config.yaml
n_layer: 13
d_model: 384
n_head: 9
n_kv_head: 1
head_dim: 32
d_mlp: 1024
vocab_size: 8192
activation: "swiglu"
norm: "rmsnorm"
norm_place: "pre"
norm_eps: 1e-05
positions: "rope"
rope_base: 1000000.0
rope_fraction: 1.0
qk_norm: false
attn_scale: 0.177
bias: "none"
tie_embeddings: false
parallel_block: false
init: "normal"
init_std_qkv: 0.0255
init_std_o: 0.0
init_std_up: 0.0255
init_std_down: 0.0
optimizer: "muon_variant"
lr: 0.0028
lr_mult_o: 4.0
beta1: 0.95
lr_head: 0.0024
grad_clip: 1.0
warmup_steps: 200
schedule: "wsd"
decay_fraction: 1.0
decay_shape: "linear"
final_lr_fraction: 0.0
batch_tokens: [131072, 262144, 524288]
seq_len: 1024
doc_mask: true
train_tokens: 900600000
steps: 3498
dataset: "wikipedia_en"
MLP neurons of a small language model. Each row is named by its layer, matrix (gate and up: input weights) and neuron, and shows model dimensions 128-255. Each number is 128 + 24 x the weight over its row's rms, rounded and kept within 0 to 255. Numbers have three digits each. A neuron's up and down rows have the sign that makes its largest values positive.
A block is one neuron, or neurons of one layer that tend to fire together. After each block is what it responds to, as a language model described it from the Wikipedia text at the highest values.

L10.gate40:113136118091111112112134124129085128121139123138123111119170122127147132131075109150128117122113144127092151153149149121121110166153148118125127094177116113134091113150127127136115135093143125090111128149110126177130126116175135116146104112127106139107112151166146117127145129113132116164170103162131102093138145130155138152121141132102138103142133102106107177142122095166152154123105
L10.up40:106136124118168141131103139139119126153114131138155133112139113120123109123104109050139122141117133118134121128117120107124113150146117122117128104108170143122161101115107146110104115137120129132133133126103140102094116093143173090128152145091122173144120143133145139143158181077101128096097110156103116151177134122061158089148122168182101154120118096087133091146141128182148131078108
L10.gate118:122138089149105127115172101146128118095135114181149112069180093122130098125061128127159144102113114114114133130069114166121103129126105100129153132136131098078144115117130141135099169156115130132145123091125102123117117141132140164139138125138122167113093090070142111122163104125148175138112164125099144150133115124108126113120149165150162160120124088086142124116139096102128118093148
L10.up118:084078101110056143138143068150147140078091111139134106136126111157137093161092121154145146140088091150141133141154152151131136079147185089120089147111102143094146130132132153139119148135087157121101089095145112098119132113115161112160139088132089149148103113103144130108073103105125094132135088101102093099143126121118167122108180138135141167111121088124137176133098120129143133098109
L10.gate150:107082163115095124163134120133114128140106137115150134170094119159139122148091119154133102088149135102170070138117159133122161074105142121124101149128162117110160117109169130118114157128154113113159099137095125180116126142129172102137134159057132134154118126171132136171117098148125134133150168125162116147110117127136132093164119102128169113135180116138118139165123128120095140129130
L10.up150:113119154148127168147139156075093103107138186162123096123128130126127099161138152163109127108132127133159136115088094138131126098141110133135129130089145150099143117092142140109105139196152124109138143162116118128179120132116134159109122096107174124120130126166157138146119115140067113128077161131121108139127095130132139132113110119133130117122121147101150105160120136131103136120119
L10.gate260:139136123135131128154146160095157117140131071118140119150110113160086116135109149152161107058156123125166123133120137123150090108138127120099109116111163140116114124105152151116137144175106127130168090104073119150124138111126164129109150122110165135115159103159116131109179129144131132094134144123144102104100110120107119165112128149157122099149072140118097131182143137137153128048153
L10.up260:170104165114152130108118139149140114146133093126130134112111151145106144138125148167107119123105119114103137126133127177137093102147123122163077166128139098077130136134103086144097095151124115162120127173178138113139159174152129140136161121152090135167145134155081157150146146152101174142122116133155097126127128138151120132115113154141123148170105109119081127154116172126146063104118
L10.gate311:127163123149159107149159122074123161099135130122103127155100102093162129141095079112128144092111139056155138174090117135086139124141150113153145129134164122165148125146095130090129123096085128136121173100138055132119162141137156075139145148119133125103122128117129158128116109133127117100088137116155129147190139149112114138163147093110152113110116155097121148101098116141121068122114
L10.up311:115104134134163118119142143111112093136109136116108125121171093128101112067119109125147116166117143114114137144084153129082094112155127128124116136101160136101116138173100149119085156112139131105147126114142144100080123124088140154124098084145121145104147111137120128112102079165142171123130113090119072167176135158148125101087124151131137145154124081087120136129095122138153129120143
L10.gate370:130103118154138157161120180193160142152142146136184171093157138175157141162136111143161101121166157146160148136128100147095116111121108108177115121168134147120121132122155136132138112160125120104171143162152154136121151118132110111151107107106117119147179132152093116155074113123139142142147110155180119124094155104148126114096148127138126083122107130135097119114123167128132121143116
L10.up370:105148135121100128106124092181135105118107132163150108148138117111126168110120080135125148157181091118166143150143130120109111127106121142137155134127120126114123132077084125136128109117073147166157113165085172135106132142149112103132107119099142122080170114122112142134105113138195121101055129139112147125147134099113138121101136152109125110124104115122156147101157137106084168137133
L10.gate819:122152174146131128100151178144139124133119103122114116120116115126146112137137152099126111157144123140107130157137129149105136118103158069138094136092156159130118115114135121080126128129154114115130114141138120163161094129090125143152118115088185134134125118151174138128078140126122157114094096100112151126150151124093140148135134110086095182148129160133147155127146127144153127129127
L10.up819:172125095142153163159160148122143127135116142130136120136067100124085134105169091143104173127105138128146099152120102120143137169122119123081152128142089106125136100145090195140094136126123168125145102113125137092117130159095119154135176135154142122156071150109133138135118115085133153111136099131112148146126113114085131106126152133145110074114136077095074125087096181156132127117113
L10.gate878:125116153121127119155118108176136107128146161128174142113098129103121130125142162112117110099128177122163101122136079096113114124126179151140121112105129129128131091129128093061149094109135111089147144131117137166163111125148176122097115106146107160117125118148147108109150110072121131111200161116159120129110127112110111091120164129146101118138157150109159117132144120113107078120141
L10.up878:137123107092146103103126137148187100146084135136167139154161174098178150142146205076151174113118122129166130161101103128140093166110181140109118141139136103130144095158144123084127135086104117146132146152158111103144151134136112104114158052111149136095159101122142099125131110106137104122191125127125118125095133108101109155069153155126120087139136135079169121151093165099125120108111
Description: Markdown table separator dash. Mostly the third hyphen in the |---| row under a Wikipedia table header; weakly also section heading words (History, Career) and "at the time of".

L5.gate520:134135143085141131100138095138109109100141131134136123149154121130141139139159169117104119148082152113138094154148104111127156107145113097145118088149078115115121133075147152140123144102169158121109157132108152125141075113151146104117122094158119139146158113123151149158124096115159157152153139121171106115070128106115105151130102162154111153096116144071076128140125141125118143106131
L5.up520:107148146119140151101161147139086167117098147125117124126182136132127153123140146108116147096150115161115130161171127117135114088150113132073131102126134068079189097067122174101172105150128157110111127149128133136143114133124136106109041140170132132105123119115174163127064112158148083115136158105102125120117092137171145118116170143116128122054104140109108173111120096113169134124135
L5.gate799:165095077135105117135125145144123076140120159118100135160121139174143121121145116148099177074142170125135126133129077099137145172142171118141144142156083069153196105129123159138176113159153111118102131132085147155156136114144108133128168096126145127120151122166091104105131156117106126102150116115187182119096126097164157105105128072115131103124100153119132202141060137110125101154133
L5.up799:123105129132123153105119126129123165117120151133111145167120100135131172150139122091118133142130065150153112148122187114082119126122106129175157148171140125114103175117130108109120158087090088168122162140115145130154107129099151148103136155108138113116141144142145113137091138153128108140105148127120082131128130145090179136154122157140130115115136129103088155132126119149114147099110
Description: Copular verbs before predicates. Copulas and linking words introducing a description or category, especially "be" in "revealed/considered to be", plus "has been", "became", and "as".

L3.gate300:144126158128080125107157169109140151135126167113098134137122120128118126132091132133125088114118137090121173134101150125090130105138113116145112113146148148146154122109155138098125182147100152133122129157182146163138095109095108149150165124190119106159126124121095077138146159118112129130116129133131117125101118110123136130148121138116095116125083120159154126132110108151122129115131
L3.up300:124127119153095084099136128104131150103131128108156118120136090089155135139090161123137137085132120132116155159128094102162113105167142131133107137105103115086096134182157120128140111119133098145107117098112141169112148145129122136111109153136146154122124129130134093159111145095146106180092090091126094116157112105148137100136158125139130156108144129112122116168114113211141120103148
L3.gate506:129119156094179139127140107148127076124145121130083090088107077129125170140107161095132135148127133150068173093124148114079140134165081146188151158116161099091129138126159163137107158104133111123136125123122082110163095147128103147109115146110146102152135136141114106120120137135082169102140098097132102137107144122102108140121139143146107116142155083100119144133119130154140153118087
L3.up506:123138123143112142139131113137112197120115130134163092130111126086131092174155126124136093112119113103146121107114125036131104111149135065125086132157146151118133126174108118096120118145082154120101131139127167125122138135119151151125174141142139135134172094092144104128121117136095132133121118140123109083144123171133138130142144157112137148098107118124139077101107106115112119115157
L3.gate681:127150120139147130138093134139140118104139150111075095115107131113134080157081147151133123090138147133124123106149136163136107156110125158121179127056140123136090140190124135100137161164060161116147121145137123158132114144099101113114089174108162109127151130123129154124087102160142156127123096112119110131129152147127135122115114109152127135113111107140173114108159109139151154136119
L3.up681:109141120102135114114105134134162124113106128141127142128105096107077140104135144127147124118127143111137167152175097113116081148132119126130126115148155154096148050125165119117157147147089157115110144125154114159111088114155141167091105150121123124183156136146120142189095151103135130100122086116147055133167172125185149113157084116154111133153122134125153116084088110142102121178143
L3.gate976:114146140116128149137145126156180150144106115125099090126145148083129115124138109122137126143127074130154132148098136153130146136104140108161171140129162137124114133151151134100098117166103178083107131136101111154120122161134152108107123145138139113119092117140156120125141119111065104170132090113119139148118154139153130141138143131119138168101134092148107122109131161142159108076120
L3.up976:130136156157105118127132177106129145123080143119087096142141139130144094156120115094114106120146111083151123127118080153132144130148123148101132157132116177086125113126138093107151161187106183111152127178138094173103134143144129097111180135155115124115135129131156146106108092109146154146128103070130158115166124155168150123120128118137115135119112118125146190084162151167110164127152
Description: Table separator hyphens. The middle hyphen of a |---| cell in markdown table divider rows, plus rarely mid-word pieces like photo-g-raph or sq-ua-sh.

L5.gate255:143192124140062138120113106121111116137127163143138154118098135109096136152110123121142100103123172134121168130110148081131117118143084121131122101153173139110096145135096130171112168142094160157089090158148142122127158129146102128082170125141086096140131139149157123142106136138068129121150112136127083125163149133114111106160097141116130100096111108168094130134118147086108125162120
L5.up255:112122135135117125080126100132162123124111119122125118111127129141093073095115104123140125149101159167157185190117112160142135096153100163143134117127120126098151136133100127178137180108115127081110140186108153092132091094110139125134155102136119109127113129091091163167142109152125145111092148127141094132115137120114131097112131119151142078112128103125099122128113137171109146121138
L5.gate527:127158172141129143115111128139106081143104136149121122101081118090112120136123140130138143110145079162082163116061084155147119086157108143154127146144171125128084086115136123099122105116137151138122158153111126085152127121137123116121161111139110090091112147115103109143111143151139130100108080164093105182154124104138124100123100068156129125100106100091093178107114151155116133123162
L5.up527:117138111107088128144095107149126125118123139127081116094130097147135111147096142109158131123101097168163152151144179149150120133129146129131120109136162129123122161161090114160127156114148165126135151146156148127117148131113143128092139122164139154135143127126123180191142142106149113074119151147098088141130165105097144144098156093120121137094090094155109143147141147113155115138124
Description: Number and quantity tokens. Number tokens, especially the final piece of spelled-out counts (thirt-y, fift-een, fort-y) and digits in tables, dates and counts, also "of" in "a number of".

L5.gate681:102135115083096152141186126138154121140149146112108159147166127130145113140142156121177111110127170088105120141094098143167149131128098094110129149126133122115117130166128098149159128185125093128126104161094139103142122129155181118121142148097136104108147082112131140162098157150122110109153101150131135099147165149141141088114152131154146155122125106152146106106100126149134082136140
L5.up681:143114141140119119142117083113155166153117146117162113117125101149125115167082134143128110175129089136123163083118085101108117115137107160117164133130118132141088103120145105077103183154125094122133101157147168139140115187143138147160179099147143122134077139161152155103115114163123141156121132080122131082099172132130133120127130114146130164142113132090116156086122122159164145090156
L5.gate916:147107116178137137111141077123079127138111178140125107112147153117159125136152156144135180115068173098113135134154125110142107160109128147147085093110100146124113117130109137097129099139131112147126138122130088157144120152127087202110152107148106133116154121091165062107160093113092080132122171142125117102131116160120079155164129160120105158111097125153132128156132133161108106098130
L5.up916:091170124166132146164087134074121154087160136169132125110091139094131096121098098107144110139124128153141116170106128143108111135101126097157068124083145149119156133135161133165127155136132104123143135107157134130082107113132165104103162148140121136139092095108143154134113094115114122142117074085157116134105111116129172105111111133147129132143163101120166102114146121154158164141089
Description: Table separator hyphens. Hyphens in markdown table separator rows such as |---|---|, also empty table cells and the first word of list or infobox items, like Website or Home.

L3.gate537:119138129140115092095104109137121116148157150161120110169090125120034132132122119156105120133154119149163151156097092129176104109100116153118124048171147089161131137134120144136092118113132152108103135183155118130095099125147143128169126113119134150100126145118119151171176096127108144101135105123138082100152128125118113117128140111133140144121138111107147136130076121102183112124089
L3.up537:123170145093123135133143150083124128124149153107136121152182132107144058149117147122140144154135108142136149181095165114114091121118131112174138095150152124131147104107165119122098158116157108142086117129170165110110116124137136109140137129152059131107115142154103099129104126122161150134144114112135125148135158098121144131147105091118116133080129123121132141127120092130115121120123
L3.gate936:093152170164146112127126168097093131111118114130110056138120128141107143116121089110114113102105143102103149123106067105128112126117120162122123142106136143163135130131150092145165099136149122117105107125142112123101110111140148105112137089112138133110138120109121102137154146142154162155151132154105133158150172111110156101091127119106135126116109109183149136143102093135119100154138
L3.up936:108140151112127122159108114142110132153089137132090111168165110148120140127133098126135067097083142130114156165125095095128147143082134118091152101121178142095121152127134121100146117122135147122077106157134121130166097101088133149156158090141087131119152139138126126136192128127114136121136159126113097158137141146118128110114097115126162145067151071165167141141126118133116124135100
L3.gate978:109132139153080095131148140150154129121179156127111109143092121139140120067083142137099120162104107136099133185094130102133087133138091179139113103125148111112095073151078126137096129170143149100101125126138127150118099110116165097136137161165113161119145164151150102142119118138120139121095182113128158151128140102142145125129155131134139134151124149107116145098100136101120111090109
L3.up978:102125191132138090116140123103130071143142174138108131148129090098128107124126141133119133128174130164140125148097105118148096129153136094097119123129113118122111142116108132132112100143099135099080135108122134122109152118093119159128109122173146113120153148114118180125118081180167095116140102169156119135138135136165113147126121094115158147183116123153125130125112160111114168145124
L3.gate994:083127182114136117159158174151146152155106129160127123136091087124154143115175123114167092112139101167132093128118107121137074136121138109102130096133119135167097080084137138132107116113105161120111119100130125088143109133119105122088133074118111169127139119114130122116113145128138136125197152126129138128162144122166164116140166098110100124133151138116130135148046124141130122107104
L3.up994:115117138143142129127159149130158131145116123119135129132132139160063153118173131114131119104114170132127161120154111101149103133155116129163125093147122105128120068153143153122161139097112118101100144148167145084145123116114177112137125105120137151141109109127126119106114126116094084113187155121151142153168138177138155111132160099118156180156133082076141098127116148148165059140143
Description: Quantity word after verb. Number words and digits (or quantifiers like no, little) naming a count right after a verb or preposition, such as has three, played six, about eight, th-irt-y.

L10.gate10:175157174161093116159136120077116145149130133139126163148111077136159131159121150155115136139110126115105113147110146139162148110174149155134100151157130142109138113141118123150130110116137123187122105138115149118147124137136107112097130141139095112160145119160117159100129119120127136126107140150153107092168142119118182145109128105193119171125149115112065156145138142110128146155128
L10.up10:127142134108135129116091090081127129102139142103111140139134161106125099138112119126095172145139143143148141148100107161119152153151116176158119139115135106125134083148101153134111163091077124171124097136120118130093115105095102133146105121145138154119138144165145160129110119142117118141129143113148116127120127121092120106106109100133174128105112122116126135099129133110144101141109
L10.gate85:141130147130118142165105121095126131188173143148081131137171140098179137120131143162114131157100110152087110148166153139153136123125110117123069127119126151072119122120118173126136143094140133108130110142107165141129130103170081143110143131169158154117150160115171122136128150142144135118111140141181114107110152143111141132097058100149089127104138172140157146168116122078128141086091
L10.up85:158108089122139129141123152089163142129144174124120152107152117120188121117148143161089121174091105148109124152159107122142133082154163126124107139161149171125159138057117119151110139105133130160103098113117104076122077156129121123153126129160140125114142098145147132160123139144172147149157146166150110162135121124127152130105147113122138158098161115111122116150106089125120132090085
L10.gate155:147151140161116125157084117166131112130117140150164185098134140145118138076156099119157151176203121064124133127110123106164125154144134108109118181136167134188142154102093141126138141089136132089130123149131093133138135112175097114130122126124133160096124136130136134137081120152135133137147126153110148140147113105126128135108114100096106171142129110140123137083113114153100170100107
L10.up155:129141167116109120101140098170140137143114118137086117147164121083145116149082181146126125093120090097155140138082112103136152066133137125147105173175147146090134117122100167106127141110095161125137159138132142144144096094162098108156084126146200138107106112136173120110134099142106118115127145118125117137110110138134115136125124098158118136106156121114175130142104161179118142123098
L10.gate190:149158104140161089163136126143124107120127166157112123092090110114102127107137123162141122126083140111106118124137089069163169122134132114164119154166153109095093056125099159105109100122152135157124153166094164132212103132136073123159110087124111120130117123139137133117112095139144161116165124137115116160129111099139172122080121139134166099122138105141145128099074089152095105133143
L10.up190:115123110147134079118147095120179084106131141146131132109129150086152137121115105124126130115088126088092105120142096085110116095158097123166141158131144132121151079136078134107126130135113135113120127115106130127174093149124123120160170112114107135135130130122144122151097099083099151146178122119103194140159098108123148128107120109087099102097104112116152129132138120103108147104099
L10.gate243:155133115121109136111150150113097155139141127154094121100129104091108120120126139137132100151070089122091155116106119140134106162152134132140108158105162125117127145094112137150102138097088150170124101165081082099159139129142119173119141104142125153148151167131131141144126088130147117131157144132141164144129146126116168134126135109110121101148105132132131185137106124130100141138122
L10.up243:143132133136162133151109137104074117139110141138121096122150148111116122122142123079116132138128120167134082117068158140147119081104153155100112121082139126147156104124120138111138160139103146123131143136128120160120142131131140115151128155165103128150071134115113108172200145107119134149121167107169120109109130193138149138101139155123107094088082136159144112122140115114110150097105
L10.gate510:154135098180094115114120102110141161132078154096162169145116110124136113114125134118138146155141110172118108167115167130114162099111102132129126166121135156165110131147144145139077111136084120126125111158138135132163113098105134173147132132124145121133130144155104090125111134138156136129083110147133132106141103136087081107174093108124160131133128133123129121119132129083121129132114
L10.up510:117102132172128113080133119129103108146137146100173142158112129133132115099136091088096111098169117126110095161133156113110147125095112129121132143107121081129161097105152136118146137111113165126149144110121134115150148132172122084103114165109123134150113160162149091137115155134151127127160144106092108137111113120131042098114128121121102075083141108109176103152124099125144129103152
L10.gate702:097142123105121146139114089125144150108149090119113142129103147103083137127151121130069160113131155112142113140136188109108174108117135122136115146145100106122134112124146177136152123118132098150098134092129144097150102109141112110139120108091122107153127160142100100123151133114142140094106140107137104129142092110104113092124118117124143130149121104138166147123139118115129128146154
L10.up702:095134127086157112117111124090164146179140146120146099109119086122101101141097110117079184160145110096104131178140136088087126150135113171125161163128147108157154107136119124164149160141126137121080131126165155084174153092146120133101100122110118126161110132126124080137145111112086138129125130101168125144145112102153129137123073146113121130098126070097127139106122135102114107138132
L10.gate958:162068077147195093120126091132140131119168131174140123115119142130120146076094112118156140132105152121123145116135119132165138131123125137188130097128130160114173109134124119085117119097150119155122103094116122153112169137149106112170160134156109150138132103139142182122126123124109144131106137172172149126134130114116148141125112104152121148081084107081141174128123142136132150130131
L10.up958:127140155116133108115152177119123135097127120141089154181149150101163141133116130127120104133111116128123147087113117124092110132117125117149154094141119130149152115120143096108162138095120167116117126153145091101158156123093134102093142140122166160122132150171131116122136098163140127141125150139112108143112109120105135126095106181127152141100167137118126129086165111126125127173109
Description: Passive "be" auxiliaries. Forms of "be" (mostly was/were, also be, been, being) right after a sentence subject in narrative history, usually opening a passive like was demolished, was released, being deactivated.

L10.gate2:122144163092111126104120133115137158163113158138147131112091108147129173131109141130142126078133156095151118177138106106104111100125122100132094109106126121129174110114073075108119143106136145143179087145102160160122108094106122138123123131146114158134118165130119145129136138126108097132100134167135118159154157144162114154070146155130114126142136079156153131102159108126123144126127
L10.up2:116128119120127098134149128101096088138086140147158144137103151146110107131078171178114151127112154081156108138171118136149124138133098139141089123129135153086121133135121134121127154135097119134129113142071126168153101113107132110158175146113099137149156152140095121137120100138141122097105121147133158149125080117124157148165121130109122146123109123123116162110129152088102103129113
L10.gate219:124166149120128108098127116140192115178163100118101165104081130147123109150151131140153092147077140103119109151138108134130101106103133144091159113156153158118104103163115167109124112145124144097115105125132154134145124125105137116129080096165192114152136158141119149139149120142133155087105140167151109168122158115166138122091066145134105113115142130123115130109139149162103143149119
L10.up219:156096096151126170117162126102150110147137140145102115132122113134084106082120130139123105146104129134149164149075115141141156145127148107124123074144120145092131104134132108106084111128092141102138114108148149126140121197170142129137116077134140064152130110130135142174109119107107145118127140154139144117153115156140110118153112132142129190138153144107111114095159114123135166140072
L10.gate220:143100126125109098156117111115125158156072146156105140096128101136122138090143154112122140093124098129152112176128148143127121185136126140148133159139172178117130128106127119118110130119117129100120138132126150145157096093117106143146148070164122159139110149129116100150084142130113134097153094136128126119134156111118129168200137102157119133086156129146088124147113138125154123165096
L10.up220:126136133115160115164100161060092119166154130173130122107118159151162138132136117115118112171132135130158159167110135173137154167159132153121172117131117152122128106138147116098131104134103133113142140104127121171110110145173100102165111112120102127079126128139074158126122113124105110099114072116144166128157080159172166078084126130135168096151179123171154151140125106102117127110172
L10.gate277:099134128139184089129098146127153117109074112192144172120112146144082126105117112124126149116129130097114108152136128143115147152098109126083132135120133124182126150134172072127131127131156102140123104127168157154130118089147143119079142133128111107129160136085109083137093169137137139129144131196135121098148124165122146108109108177110079092142128099139121137152168141120099122137118
L10.up277:139124114110116155152120139116145131108130144110103141149128146062112127145098136138123155104105134110174124148142114126114179156173093147135123137135144155097113100156162112144154108175108165122120162115129092130130153134099101120124123113136120126073115116132092145113122175106128133123133125116184116098136090136118096129117109128139076105079126105141083179102060118131120137132134
L10.gate316:098093125105130122153109158098132132116105102106144168089135130110143175117110105121107121117115138135100123151098105144132088139122119162121104108130137131119150114096121110121102161144118151111094133104101166173134135145137141097099141125095136114115168113142123124146117098113078097135139114151173143125156152146187121152131160168141119156122186152138169107137122155124117139115141
L10.up316:119138113107130174126124136087132159135128114116136138077098124101144138126129134151174172108140156126121152161127164113113097128126148090157087108106157150173138132157119098077125089128142114119122081129199118101117077093142091167162112129185122098109136141097134126121130172160142141121144113143124113101114122111093094105138122152139113140146084122106139106153130125115116137137174
L10.gate447:109093135126157158160139146103154121138118144124115096169122130101142120087077100138081149103116163121174110150140122098129185122094085147163119105081116146111118121107171114158138099154132190158145117107103193148111138147125118147124148114185109115116131156115112098123143164116133137124091088123148153127168112103107154102156096111087195119133143071117119134145088110156144150138138
L10.up447:145155190126147109120087130131133126150175135090137106137149133158157127119127138164168112086180112107131108153180177098103145157083105106117137147152106095215158134096105119117118165150113160133112065138128142123106084174146118110128110121102111135119152141114121148112136141136126143092131115120134147135117158091124140119129135173140120129128106099152141158146137117133165179137174
L10.gate795:125124081119165146175091191104109133119118128159124136164144152155118116119137126077114119155131122115138151101136126171115108133096100117100133123158125161141143129134101119131160114082135130098108173109143129184146162164125100127105145139131165160138170162160130115152093146163125124166153146122197107142131134143116172156127152095134134122121101121102094080109166110137158132151132
L10.up795:122125137108113138151142129113152146119131141143088132137140122151107114136111132119125115069104123110108153130132146150174172086138139126144121109138127150115155120119116150085183138164177125088182141104161120156087159136136134155134149130111154121130130136125132185148160130134145078159093104131120108100146091146094151138132139098086116109113138145084104169126135110107098108173102
L10.gate824:108121119090131164122130125115101118108123140141148148119107177094127173134110143151143159117152135135191182105120127090154130130130131121113092075145095172132114077134114138162112098120128135105110162131141154169128113195121117160105148100117129128124119154145088114099107153143136126094141180124179107119092116100121164101146124160089117126119106150148130116163060145092079120083130
L10.up824:130138061112144103156120131138207170079136114177136135131152090178130116069129110132109144133145136124121127162155176134119128129125125125134100130120082159120117145122112118092127150106111122118143097122126110138092113134087133104159101083131146135120149162135105139158116130173128135151107099089108121098132158116103127145162153092152130067107108115105152108123138116094110114120134
Description: Measurement numbers; temporal "at". Number tokens for lengths, heights, durations and table values, often the integer part before a decimal or unit (12 mm, 5 ft 9 in), plus "at" in time phrases like "at the time".

L3.gate8:099125121158170129122141121121168117124121093130111091111128121145134150158157094146115160080126141171122155107110152095086092141149129128122111179094087130143121112191150150108106161148123122135065114108108161138125098110106135120085129173143116109110097128128145137140086109138099144130109167119114149166092087129134183110152090148129107145136105108083084138141120141123109152113144
L3.up8:129148108145124167135134150186117106138088107145101153110101124135144104106125099112111140080147095154133104153128114147126115169137118130125111116135131153105102124113096139124106131124139131186140082146132125096135128114124119110154111132118126174148130103107129150114093139102132101148125129119135110145078090151107156129153124175056109111140134136108121138128142082099116156130106
L3.gate253:102111125168144085203132170106132098117167122103133152111154128150161122149110071130151138149179120125118152132134099102089110154133121117134170131112097161125088122178162140144126123095157149159094138166111150135133154156093137154134095155116096118150136115131161112119097097128127110158074125125116145138117131129082156133144102197105148152136081157091134106120097131111142137153096
L3.up253:111153115136133153097142132101143141147161156169122122129093155121127104150188137111140099124130105158129117145138122150120134124153086128116158159118160124099154110110147128070121114123132096110127112139116137181161071125127118124106135143176110111150179142142107109105141111118122129095144120087153130144128110088125146152115137137158121170126109091107100148130125109104141147098141
L3.gate677:150138185150119132142192103127163076092109104112163144138086086142139148117135139141127132132088124149136163161169115107125120123138101174113159130147138153162116134121127152142166138093135117190144154158072116111134143129128085163106099149105133128135148102109107113133143137121123123156157144102147167125094163132122133128139114134088147141154122126159095156097084119079134084123154
L3.up677:159134176116108139143115127137107095105154102130125150149126148114110166135128090136130109143141148122145128165139123140083182114110109138150110184135146184133135126120168121106125128110142105109109114158083189123141118134123140137138148098118154138135120129127107109079121182138093149119125140162160128094151104126087119114118168167096132064087127165106123186129169081120113141132126
L3.gate980:103141129160104140133125181116108095145120138132100138139138118106113124143183117199139143123118135147141185112175146175142131159148165121099136176149083138159138142125171148108118186093141082171129157146135159131163158144178145163124113129132164120113181106133162100129118124142169110116114096169108126145130102123135142082144123132159119140124154137109090108116171146117143129113154
L3.up980:133104117115092138144122145095113091171128145138155112134117123132141098145125127161127140144094137164122127109148116122110130153145125174108136166113074108104112106111136176125193178142127100109149106095127142123147144156116144143146159121125105169172119138132129097134166138128103111127113181125098102151146097132159136113132105138128122148103110106118118148124157144131105122117133
Description: Main-clause subject after comma. Subject pronouns or "and" that open a new main clause after a comma or introductory phrase, such as "However, it", "As of 2016, there", "unhappy one, and".